config = dict(
    num_key_value_heads=21,
    rope_theta=2640.0,
    qk_norm=False,
    attn_scale=0.125,
    bias='none',
    init_std_qkv=0.0153,
    init_std_up=0.0153,
    optimizer='adamw',
    final_lr_fraction=0.1,
    max_seq_len=2048,
    train_tokens=1064000000,
)
MLP neurons of a small language model. Each row is named by its layer, matrix (down: output weights) and neuron, and shows model dimensions 96-287. Each number is 500 + 50 x the weight over its row's rms, rounded and kept within 0 to 999. Numbers have three digits each.
A block is one neuron, or neurons of one layer that tend to fire together. After each block is what it responds to, as a language model described it from the Wikipedia text at the highest values.

L9.down254:590483492393547573500501622487521543516422500480550556478492542459540485515531588535517450491614472458488440453540478534514562525583551562491486490555519569607524438544464503583447531515549553484484564538532522547547477536492474506494474503505489450522539506505423507450477516494504530515591488519446419580569448506527553511533511441578456462494482654496498516503398496479480518492510472519398478431504499556469473416429505514473559549549499436503449509522469538510470523422503487460494498455513555597388480347530555564500572492553487466424544588584535459579503441447529475526
L9.down1556:505456563554569452453489577421503548543519416390519557527456545412533564535535508457531536473516519491529414395459500548486584491472545531465584423514509454496452444490537479577395540620441515444507504555526439552505466559430442592461503505483489451506484495482520467537547514484533507529476542471560576518494524485474583402528542480534566427458595543477442462407517577455513502546517479489539457478482585479456511526514495510461425513521534472505584531542510595513457481477447444573614464453479446479560531612529449482456473531587574437545448504541493543523528481551532486467
L9.down1636:593510542459512555549536467487516463550453513510547539540513490437548467492466541520531561551514448530464538491471489521485489473472435580520476507479485458542482516522571506458468472477468497544443521575537481470465521488477528443468550538517453577484507505479509533563462449479461497519517491456523526535488453506491494556557457658547488527549555511442598481456556463448545537526522448375550502466453429433508460668568562432428418422506515546390433601477547502490516522499472512587581503540569479479470448463469514535592435534546389381452447507520495450564513490506472531419
L9.down3174:526527401556479496472517528482439434488564529498513480545471457474498549533505438487521495475490439431560501458534484431492542552467492470455534566494587523578510531506555411519466463525487478542474469439426493619556556556427532433541532519485395556476486534471489573503446492580447559491418523467517485471447448517494611544570535495666536521554442447521582536487489460421524464583484498475503552500436564462499533496482555468475452441434516574578509415500496496550445575469443476605558492436497396477435577463529484541553530478585372485466450494560481490390445489454442463484
Noun phrase head endings. Final token that completes the head noun of a noun phrase, often a plural suffix, e.g. pou-ches, infloresc-ences, sp-ots, types, contract.

L3.down1809:505369482523521585453540508512450438317491520456496450473389446509535458489481478517493464546496515507550577525579468487532511537576586482419527393555561553527528465526592559547417511549492459508560410631479479513576611541519474457519445575429462502506509449433475494448440562456460422427473477587508523608449509536473447433516506565484498522551554476556445566488522481517487537486460545430549423444513576462505463603439564472519571464531600578567447517501563518508484493514453519479557455536502538543574467470414477467568529489540491534496528643442565495572439507516526498477
L3.down3074:531388494604454527496534520532494462275512566460447465471466464515530561565474371509461465532494572547515497551577461475512556469546530496460548384599601530526486459493573557465487462503428511593523478514440463406519585472537487444472458524393532525480441541513494493381483536424485483507531564526473497592542526538428465522484505561461479431541473485547514571585462529516516514467469539479528492550475561456473490528472581388424535561495527535502527534531525573493421474480441535519548431545531507449558446501425451423509495507474455592472592577517534498536460482506519417482
Head noun of descriptive phrases. Fires on the last token of a category noun, often a role or occupation, that ends a descriptor before a name or of-phrase, such as rapper, philosopher, team, blog.

L2.down271:407534461481528487481549574514462524532573452547466407513349528459535421563523565501399516581544414543504454450499511478513557538546495525478518450487414504509489461528498615407476442493402416465595474563469533522505505553555466521462491429525414470497492531448470563542556619540540436526420445518455490403429453494604435366589521468612471506626539545550486472433522404477473495538372543474470478452459577538517498518489490535494451399512460456451535539485540464474523543485480503385575560467564481516482469473504378496587440505471482447567469598481486527508501470459491548479
L2.down623:430521495523512583505588492447493552529461549537516423485479384459454509546510448518612527490447468578471460458579503429565506430446522551552602402380592433564521537469469449508466485552403516524508493506544500617530593516458532368601513568596542390448502482477542492514524581550502602521542531474510493462490520494496515563472507463484522461570476519595604583517442514505527446484573482514456464443515504443533479438496446504499610538517494511432567492608453448493443433593490543480431500499530545515492511514557440549516494560502551572423543517553447434501488401486477533464
L2.down1406:528518491509512514484547513466565493467512523486533523454443566608504482484545561507413490518463503503536557453508408452448514486417531507429528558470487605494528569513496509524531559503478543491486462529454540531530477593501539439452460569474478600526482509519467502424551479536493462510401422499478437504499470567534452482445567603665416449478554503475475495536465416444512543501516542467497535482481611514490507593494432488505519444511437488517364537565574411441504501417571540476447492536540547524488524510493437411508529463532587472472548553502506534515510520514482446456
L2.down1602:468519432439561567417534554498500500539591480526441429551389532428602468552562447515505539492475416468481500425383486469508486510526438501488463473502447481535484543452506632476450466486371453481584499539502491514506473511472468509539526447481500489502525494434500550582528501542477519502348475500517504454447423458489443400627564588607521502594534476565439508474512505524507519507379499537483437481442565485500541558447501564514470386540535470388459559522523484483532524435443547363574548498618512482475487559519376517624492466525490463514479526479535465498523538536563461495
L2.down2076:360545541468532521492545553530516479472527512534567415575459538450489476606540493452486450537576510539458457489439472537483521508495601569411481474560462448563508515469489610397542557532368508496575546562415518417558547420506443526447480514544478463485476484470512519532515598508611518417504490525393499361420461447578417496501567531534385425529511532495482415453498485422447520463341444492504523528544473496531476438511491470450465432574525524497462553550543480385406492458457428482579621485491596466459515521483417522580446532456440526512558490543455422679469474474507497481
L2.down2098:414457498470545522492572528518476494512496507516420398507367593429533455552485547487447466505486381558442450470554542549515583493566538482491531469456483516528481531545498599469520480571448476445565510539498505492547519567538395522454495411457408406550468530446478544564494614467519436504440491518447539416403485481532502370548549494612511531602553449549516427436516435481507503531433525428482436502473558517546474526443427527511530404493431478449485499500488434451481574533524466373564606481507577538506428535433402452549487495451455429541483573502488576551532510537515531492
L2.down2241:502475552515601550464522549469512522484454453543394463428453494577466513514619477530406488542600402451490534463576455557502493529493489502420527402514415511606561570549459635579503456500489519527575457615463414555433550555503465498439563473522515475415426531460491539582499536496512518451480443505527562428451552456583467516485469463525433441544569522479362377497490532440477583474546417477563529472502459499530463523518481573505485435467512594526468607530489440436548565467544536499502424494475574573531499477529451482436420512439476494465414527538500460576565515539493507470
L2.down2368:490562493456571532457508589510503469502504431535462487507380477472608473638477616468500469532452461536504444485521451465438519444522522447462494457511472472504505592467525608532414452536388455479651532547483540503559449518512436543508402533478429450504509517437480555639479487466535455556409446481397588471413419489465412470481604555584438469598530484526485475542529468486535584461398484506492446503424548520541510523484499470459490444529490520475527594526465522435504601496463520412516547473516479505504441483541434478623406559455483440468480564495505487530514548515545533467
Compound head nouns. Common nouns closing a modifier-plus-noun phrase, especially in history, transport, military and entertainment text: prison camp, ferry service, Broadway musical.

L9.down131:421553396571504634544476561460488517438475547504456453437473454481373511518593508527518531547580503523501645464433484513481463469535438505446535483484586468454508454507574551499533466527469455563563505604531470536478481396497491586478541424519587500503533462454431520484550516553472558439506502477445507439458552534547488549457548488635486523661472580481610397503493486526439483452466548482520567571507498455465535552433432576468506609458449383514595532585463517522557520500577495500495461525518528540462554447528520483485408484438582447389530513420435498497446556498515466423
L9.down1069:499450606515516376531519491587487560444456514480434482460492478487471525523532533494494481477530540475471452503444467519484531508504380498470557499508490539520571462524569481515538428507458466468556520573455549435520507367671529539525621571468494567424528513505490459451514488578447412488477581500416556504521514442556503516570499659515409548510464548526445492498545417477517477497466486526561460494499522527452472504529555476497514503586505441445480582460452444554523440520487554527530464443476551541496453468551560595490428564529574487448517619461557455466509590544513569532
L9.down1772:467509497534505560511551502567568488431531472454522500481486449512504487540478541601438522505524526479501538512463531478428632423476503495532480469432518494487485436535461474535477497565478471552514453534475519447449479561541478469499523505517493494534490567464572592506501533479503513477499563502468510613526460423567539431505480459547402501452593474455532433516471500574568496524605590474527543454523538503455461475494518500517416506526476526536487557569473567474557494523500434560540504607479527487534516507555477476573452469512430507508518513454549500416507520570535465538
L9.down2164:554434495590459543441547556448468492518373451429554529450488398453480527536393447497447452489458514560444479602542454492532570456548483500473445575477564425533451474489501524485485613419481451516481502516463460582538510581535473481497489557560530542477567527472444607483512495457444450532557454504492540512487481504421488569557540496523567484629475573561540493481514569560533479586476483495448462597512571501575516370571497521492511479402527493565455467501582486459539472583527508556471483465480421478463548519575546531432522565515500503555550508424397470442604545469551532447
Counted plural nouns. Plural head nouns, mostly right after a number, strongest for games or years in sports-career bios ("playing 15 games", "played for eight years"), weaker for ships, programs, conditions.

L2.down985:442443498510444407517476482458522538520493508527503530603530513450437544553567469472514523453453492556555564474497532456541523505540473478441434434550574441600438515520531496492516532469438561516509346411461554409486560585496546488428449431549450510488514546565480472521466570498485434506410582504494467497521524411418408538451390556513453479442423490540456450504464427542532514486460498505506502449499469426521515454536596510495559478489449531447421518537537494491527377514441522496529522442587540461461490517578548595458429423536489477411516491505495375478488541539458512490
L2.down1442:523565424488466518417529526509448546465483439531576589454535537555508480454537597526508549428618565486456529553521498563484455465443459440591408407521505447476490548542485545586485561458469552618508446456582528447454445514509506512517507481533455472580480475425509470598511482531480498472453501462562641521502446397508486475547518499532518500546505504617494387515520486519586498477573456532575502475462487472550469562467493507527507509521558453547469462533377560558513483517517370440483519475533549486541481525377469457438448526525440578519488563365552467495529591492416510471
L2.down1633:572518471477499458573504551471446443531469426515499473431508540559485562567478440540514409476425469547580557473541524533471431465481538533480543496458501563520540474487546470480568521530508495539488491445494552533511471516447572543598488493592458466495517428528505464460563546506558527656508513475537519571523443527532466467471518433494553495422557482546507432408460463522529535471415501510537527479570506488553510519405554470520476477451528406539529433491476415531489356491498571551611514461516490502409621484563476552469414457649589464486500461456499491544469524507465499445
L2.down1773:482426488467506436546414533556514583578396509449593461508465538570464575502446519543537501545540401468605473442454508486488462460460522456579474491539612473549584483460524485567562464556453597571424403457528522528473452480486563434538513615521391457441507478533544576476436535484523499587488486561397504544541462497400440549472460492500478407507501512459449443550438433536468454468557483448549459459422439502403468473386506491427540550479449485405489533470499573557515497490599509514446440492528473513527562535474487451407570535502409439483504513516512487503467518501505508403
L2.down2997:541506501460566453530468383515589560606497447522524529454556557541409591531499458542415465480453424481483477534503519508567543470497497543552475421621443486434515515452483464471491439640540543430464577528525432478506480586465485629462502492499534482440462504525482460349426559573506507504454397543448530427513442465544501563481482486462534569484421448544518425487448448415433564452425409532469525581481471480573480502515556373501582602411482560514498507458553470461551436524513457494463518534498543402580565532584522436536434482490563519508470537520474476554500572494469513484
L2.down3001:413484551612571478448453469541530518546569526436532497548524406499424456522498532446561517618426406535558473510486544486570503607581466452551517384416513370549498528559500475434543495470452458580516501522446432529506366518495489518499572456469519445475531539500515475520474548500495437547498534580515571534512479485441536406495544525477516456445427527494471553422630521470488506477488506435461462481482447522452476515539538446474501491501453514555448556470481479516511586496495571430494520534419506568533444467531491508456475449526504487477535559514481557580485508440485486568
L2.down3003:518394521543401541550500474357493511587511389444532458382490568604539584564531499544515547441429441510539467493448474484525433524550436531520551499481551424480532486599571488497509507550593606491524451496329499453438459490481604501498517482474494579515476424629512545488497492511518506491453525472477457475472507549449556498570460492528567479373552606590414473522507461542448521531506550571439566478481458535459385544461626558436483542402488579532444519479481526498432561573462544539561499584608469533550471452532528555517511475553523458507476479568553507506521484449560509445
L2.down3132:519563585547447437494482472469501433382522502452510445432497458580498531601482483492516455500434465454468564587466545504532512528573521475515538442454460436569536464453549470474510524472518483616488504424535542467552471502449577464504432516491477460425514420433535458492479492539444536569523573425486496525502596424490590530478434506467477465448498574531448563504535482420490485513546450461547497506559460473528418563570591552536533536486537514586530505479527581424514482542452432529518493563433476560550462446542488488460571505529433459508596501538556489449484505436523537503
Word-completing final pieces. Final subword pieces that finish a common noun or verb split after a short first piece, e.g. h-ides, balc-ony, car-ved, cl-ay, le-ak.